config.yaml
num_hidden_layers: 16
hidden_size: 512
num_attention_heads: 8
num_key_value_heads: 8
head_dim: 64
intermediate_size: 2048
vocab_size: 14254
hidden_act: "tanh_gelu"
norm: "layernorm"
norm_place: "pre"
norm_eps: 1e-06
positions: "learned"
qk_norm: true
attn_scale: 0.191
bias: "all"
tie_word_embeddings: true
parallel_block: false
init: "normal"
init_std_qkv: 0.0223
init_std_o: 0.00394
init_std_up: 0.0223
init_std_down: 0.00394
optimizer: "muon_variant"
learning_rate: 0.0125
lr_mult_qkv: 0.4
lr_mult_o: 0.825
lr_head: 0.00907
max_grad_norm: 0.5
warmup_steps: 63
schedule: "wsd"
decay_fraction: 0.395
decay_shape: "linear"
final_lr_fraction: 0.0
batch_tokens: 262144
max_seq_len: 1024
doc_mask: true
z_loss: 1e-05
train_tokens: 968200000
max_steps: 3694
dataset: "wikipedia_en"
MLP neurons of a small language model. Each row is named by its layer, matrix (down: output weights) and neuron, and shows model dimensions 192-383. Each number is 128 + 24 x the weight over its row's rms, rounded and kept within 0 to 255. Numbers have three digits each.
After each neuron's rows, "fires before" lists the tokens most often just after its 100 highest values on Wikipedia text that the model never trained on.

L11.down1680:138123102143118104134135145134079134114109127168180152125107101118146103130143157122135090100073128140133184104110090099091110143098119121098096194085116102129116124116129124143121154124152120088126130134118143165106145100126132133121104153177114143140104125131152107093137118108131142169089139143110126114139129106146155141112151116136124132132117161117134149148139143167106117119123080153103127097139115100128129163146147138172143175099149123137119156083116116109170108123168142153132122129143126154127116122118160135130117129146162126088139127105145156147144172102110086103
fires before: "6", "7", "9", "5", " ", "8"

L11.down1009:133153105128192146144120148140107120103159155084122114121108166167134147158131186149150141146162158135131085148178148135160149163151146151119126166128155167154137143159110133154159106149142173144153127124109161118133112115170126149123165122102205129126161057117117121126127138149135163110105152182158154162162162123097098125145134098141102138173077138167154159074181150141135154101117119177127164132128130126156132137119139116163127119119132162103180125135135167094147117150111109136175147121138129103130140128132133158124132106171106139157145082122133104107115130148157174140
fires before: "0"

L11.down101:147156086092133151102113126153102169138140108107137154126115112072143102131135153142162117154126126143093130129125112131209136152143149139135108116142140100125119125114123175175178139167100133123110175118181110091109125125150106135103121086132127139133136080155135127128086117134122099113136138153100108158134140133129096102148144102104156117141120102111121138081105119100101159118117100176092138124174100097092140162132120144141147152126117132096125153132143093136156161069092160121151117128124142127156096148130093149136125122124084105160130111166107155108083090163123109158
fires before: "8", "9", "0", "1", "7"

L9.down1649:135148124117095130098152127139141121136129099144130096132150145137112130141150124096113122098118133099146125107087130170109174112089141108069114151144139129138126134102150162108099089154139156115107106103113140153133137183126133139095155150113115123178180115107084152115112154122103109101127121138153150124132146129161108124091140158145129158121159120140135120140117102107177109143162154131102155094143161128137126150152148144164154106171147145119128134114112159093136126147129126112158085165169125158178121091137095142139177160080144133162102180118101118155149124163131117154
fires before: " -", " |", ".", "2", "1"

L11.down1113:114141140136164106124117089131100144113105121149138118154170116137130126133134123118138110177124112149127144105130153164151071111087115080085099116105168125125114134138127163124133102124104103105098149086108144124154103142145106132121169129097117136142094117131087120181128129093128164124137111124096138115142156121125075125109125129173133161141122096122100140129145123111180129128106122095126130144120139135089153056160159147101117121111131140139092078100182147128111126149124116107130133109154112140143108152110107139122119134125144103128124117143118103093139119149120169169
fires before: "9", "0", "1", "2"

L11.down1569:111142076162108158131112111094142074119138149124153123185186095133133125149136124129167088139118107124143108139158156133161165168107139170126131163144135154183148084145098179143137144121171130141143129141108136162116143133141140128124151131124117138089131144138122108103096119124115134103127161106080159121160109148141166141139163157157140118085140135174127095137122063126086115092144127146135143124148147147134157118160111164142127096183110178147125137099137150119118117156124162142086130146131105111122146153147098121047110098108143127132144103155162116092151085121136141140
fires before: " |", " |\n", " Votes", ";"

L9.down451:160120082139114105065136107082108132119133122132135139104179111116132107162103102140141093128086103164118117132152145175080110127095106118137130112144169152152145144173124114105181146112139152139135142167109117141137139137132124073114110130109132145109147144123156085114100168127128103122197129107129149130126083119140136153095183149123138148107148154150158087140161152159142122111122129153156160084137131142111159131134158118152121157146134180167132133138113140162085136148139139133115139130094088136128146144101103165121083127090145091170148150139137132118114129142144095117
fires before: " |", " |\n", ";", "|---|---|---|---|---|\n"

L9.down603:165144124118128118139107143084116123133158161127124134148123123124137134131111117118121107114161195146099114162158168086107139106169127127138141097142081121146122134117134124157163126144110114134123126133131161116155101149123125113157102113102157167116127089134135089124116125131120155135149131144129074143147126134096103121141125147158121108132145130153106116129117115130138142094128112135097142115129146132103183125126116126107103115110128147100117198131130104153165134098156130144093074165113129178111121126117085097103114111111174154184185156121135175133114100139152140133
fires before: ",", ".", " and", "s", ".\n\n"

L11.down392:129126120140139114113141127103129143121150193188132086159132121098128181106133182151096124108126122152128143111105131131102120111154130154125121106133108128161149114111101132157142107117156145115128112116152175130130151105077136133171094128141115131121146121139151109130110104151113165083134118098098128163115130137162101107152134142130137122135126155150145127156091133117137137099130160121147152111117143121128123104111148140156090136120123123102117105124119120142134187132099130128110122118110114100118153113086149165163126177150169140110200099160161124099115088126124146121
fires before: "3", "4", "2", "5"

L11.down68:126131166122176135131153095132134124100161110117157149115123103108159092112141107115149118143133189101124094109133142122129109134211177126161144125143154137109119124107188108145150091123138155122137147161171140135124115168163145150125113144109146162121106092123138112149157140158177117130148148124141171156136118105175146084147107090159076157140171134117180156136110120132094142100110189108148101161170117115138153132111132151121113141133124132161143144154144106156114161125138117154141184105144128125125183123114149105107106173138144092128146144145089121088124149095123107146
fires before: "9", "2", "|"

L11.down2040:172101124152074141122132096143134132143142156122084111141152135225134132102115119081113109129131179124144107137142130139099113131094156148146176147101173183137148142102106139110106136111099105117140128128118157131117145104111123162170142138100115150123134105143099131134110170180141111173163145108123162126123088170152146141110123111087111152125123097122161096114158081143152065113130146124113117173130154139133136131082115151143139110153148123160138130140136140156132086162129118128165145109135121169116126132054140108097097140096119111095095132122083110099109111113107111100
fires before: "9", "0", "8", "|", "1", "6"

L9.down2013:118114110090146088100154109116138072115141149097165139111130162131131125143152127122165146102135108114146161132137172100101135135116131140106171128092164095068125168119135179113146142134106107127120101116146108123133137153140123108132128187125158128132150134165153167112142078113120125147111147152140148131112124101119134143123132097111129153141116120159105152147122126154114104163071133126116079132141150096151126150128104108155165148162157115126137127127103116092133096115122191150174147165165111101142112118166104110117109126108149131099140125120167146132109056142140137107
fires before: " and", ",", " &"

L11.down1111:107104152157152129130161151137132094171149118135108155129120154132116118115134125080092103129119105138153095126113131129098123130149110131139149156129137116114107110130159103116125101081128134125115128097171134120127147090069177119146121104121118147146135084136113132117121158109107080117145124115140106130107152151113149093177097148140127153079081115134103127132088115116128145128099124094131144140164140165116136116162148125116106126092083146101144108106210164114136160118138151134144113094108147133128127128098129113119148088099128080119044147097137123155095129088136117111
fires before: "9", " Norway"

L9.down1840:150154135164122128134147118109153103162127154090114096131110079145155145136144085134128170081162132111159148135130087137138109135117152156116148112140123122137119114118116145145128167155131160177144093151113111071116115131140131098140153111149120135178136160141166133150089132098099141148121120129132133117151145142112129114133141121159120140141130129107138115157169152125182102135119149160186116145100136121163122155091144096118130113129126094081155121099090161102127123121133148117151179184151157090108100092140155110145129147112166111170119127174088133141083137126129119175
fires before: "|", " "

L11.down785:147156143111139075143147132124150142131126151161112079169114163137153102127103111127149085119170111133128121167106140143174170112146106125135159140147071095110135143151157144142139073108098141089167097080127126154119098122113100090110152128142120173154159120092097140140130107113106097134147142089155122078103102140155112102130141095090115121128163133109106115116147155123125093145109103152155120133147133122064100135143117141120151125088129110192150119135136138113158134118134139142151149112185129137103089138147115087168123148123129153143123110123165117151122122103115142114
fires before: "2", "9", "1"

L11.down962:163134121123155143135142120138139084129109124111115120137145135161124139121148130152138131107088100120089118112153120141130185147178151108123134133184119149139112118106145151110094121079176122135134081171160104137129143114145136111141148139099124128125166105149094132174157152094160108111131091090123150139137134106133124147129145090125115102131149126109190120141159148134103137125123101134124124137100100120125129078130106132090145107097170108158168187115126136166126158098116121122094152117101100125156109133139107146183124112162178110135126082147104157136145075146160122112
fires before: ",", ".", " and", ".\n\n", " of"

L11.down1010:087141150126139114119118174151111093140112129179120123169114093191149134153133127155115145169117172132078128125119158121165160143149112107149126112133119160126121098156117176178158132156157156157147110091190147090142125121146128145120121115178099111135143158117143125110143106128134143097131148137090126106150125098143142138105138171123105134105108191089144145155130138146143190116127113121176158133149099117125119131122124141112154128167170143134107160100147145131119119153116139142101134131102146127169156139119145169143130099151147115123148118109114115128138137119153127117
fires before: " the", " these", " that", " a"

L9.down305:132098130133135121139142107143125136150122127108146155155119148104110139117133126104086127106150140105156202080132120085164116143119115130170105092142149117149119154113157151122151136107145109119088136129123139100161072168116141104122177118170114096159188145157122148150136161090117139186153141135113160143158141128123133093130113112121131105123112130091133129106134101143141075117127149153108123112126142104072131091112111175073157101136120168124136110179111151114169139126159114127121100155162102109096089104126091095136122156144102147092160121132139141114126083132118110121
fires before: " ", "0", "1", "2", " |"

L9.down1091:150157160160131130160135129104125173142089156165152118118160121173134161144138103140107121141136168166093144106158109126144110107158120138110141113130144148086106082148087132175128108112163119105114129110135136113114140121153093107142115089102166114132122156145158156117131082145133120102130140057123133119131149092126108108132159111124159136120151107141181151120149117145143100153181123158158163121121145108097091138114146123140117091153146140127143072145091110119134114121131134113139096136116149086121117104116130136099142121118135089167135132120122122142123120121125125119
fires before: "1", "0", "2"

L11.down470:127143137111145130118096120107109153150162115147110129160099127139156123092084153136119125122097137115161132127166183133109105177097124107090091113099133149152087135093133121127129082108166135114147141138165105140116161137126139148121147147118126133126116165125117127146087143151125116118151115150173140158119115157126164134107135116125144115129143090131135130144085114154121148183196118158138179168147199167116152127180176124141141121155107109129123150119128149131149143140144146103111149123114099122118167137137174158122150130170075136154122141115138150125106157148116141129
fires before: "2", "3", "6", "8", "4", "1"

L11.down1374:125123120100110107162156120113145123106083136133151170108165153122132145138103141100170146113145141156139104135099072124114153126145131106156133125130118154138146104124123157146102113140111139152118148108141106147112139095153122115122152140153101080104129113179073148096142150163154086090117149121094157141081103124123111130107109097122167095148110109164111133115174147133114142119136145126108144149168189139120127081142139162141172096111135140157126139135164106159129154143104115156164166117127131132159113120145137115104127144095119108173156109124153127126131127118144116139
fires before: "0", "1", "2", "5", "4"

L11.down679:086132168130132146133142136097114130144110136114149160117095110167155126110080113145142175146107148137103182177152149141154119122127098137108125212115120131156149158146121152154165106124108117167108140096112135147073122165138114105147105100129089126145128155128164123136117158134136168143129122148117148144171152140144167122124163095116094134104151145097112133111121145192134165116139170173149160156142120131137124157095153111160156137134152111126153148117134122151155188120144146165151142096141135107151113124130121065129129113166149148211120143137101138132126139161153102124
fires before: "0", "1", " that", "2", "3"

L11.down168:157129115113117106137168138133148127097117081159103128174147121168156126142124163119126129090130081117122120120132131102125146130151146106153079071149118142165151177115088144119112098113152137135121114138099115154116176147133148127111132113115168103087130131139114147155059094108102101141143120154118131144149154149125127096078127133138106118169134161157117118149130110141174095123175151101098133135137139161129168120143118118116143138128139127121098111089142098121159097146114138131126139106102142149108168136157075160096132170113138112151086153153149128133138137124128092148
fires before: "-", " ===\n", " |\n\n", " ==\n", " ===\n\n"

L9.down782:156176128114117125126155144129141113125148112122148084168170104205098122137137128151138117129125143109144123157084127148152174165152149167084133125127155126127154119153160137102141138131187129124128125122129129128137122101126101123129165126158128149144146152116117141169101124103105130133123155106114136148115118162171112131165134103132158136129168095127115140108146123119181122111131131157122129150142095153156134136085128132097147093151115155099126072147130157151123136097097156095146149134105129138101146106120181178137134150168139126144119128132123150121117151098142124108
fires before: " ", " Best", " Released", " Platinum", " \""

L11.down887:069151112091169111126102119153132124106165122100136102178135108141096119133138112135140144107130127090120137108167189118141131144163146126139153142136128122076129132157128086140135164166113124116099172146084137150119126135137098109111120104146097149170110204135103141131144120114096141100086113161157144147121134111147164100096087159158167101121165141128105142122116134137107151140125132151159124140152129148083120149119099095113125150115125111160163112154146108130108111146130160153101134120147155118115124143146169105105107124125125110135141115123186132134172084123121118114
fires before: ",", " he", " the", " it", " they"

L9.down401:140103115148052127094135117100165148104105128163134148095120150116107159144111119163114126174104147129149134151171124143178125118147131145080122120140147140120172101135102157165122134128131127131123123110126171091149116141124145168101154119123126121110075102121103152157049137154152164114130135082152115117111126119127113082129154115121094148146127136099133152127146124126137129130121120157118144135140137109120165127118101132120145119111127140138109127079106148148079124127129118108130120161129100141142122181125140158133116159095147138188111163166105128161127116074137099083
fires before: "0", "2", "1"

L11.down1812:159122128116106156161117155138113120162110130119145145109106143127083105152175134141137141180098109102152117133134127147136109129127140121127149149080156088098147133103132159131142165102099117132168143112119133155167102152139108158116134100077134146093170096172148152117150133129145087110132130160108136112144137118117140167163143125124180148117121133100134105102174138128161154156174174133077127138107151144162133118153116115160122181137117129111160148121111140131169119131195132117139119110130125109092108164162101126147093115124129108051141093095147137144163127139129165136
fires before: "==\n", "===\n", "==\n\n", "===\n\n", "====\n"

L11.down1169:115144119159158128155170153084126116112159108120102102134149149144108105113115142165113146137114128121134144164069137151145130110142147153115165130151117148134130105130064158138117088129133134125101139129141145112137121121111118106104114128111129152149161166114158108165081131143144154080131119150148125137159077115124129105100117132110159112161141122133154147137089116107147140120110099124133142133118158123124158158090108126128118103122111111157132128115163138148150145163102091129129135098074112149085148118120081119106126147177149152148149118123154110113138075120094163148
fires before: "7", "0", "2", "8", "5", "3"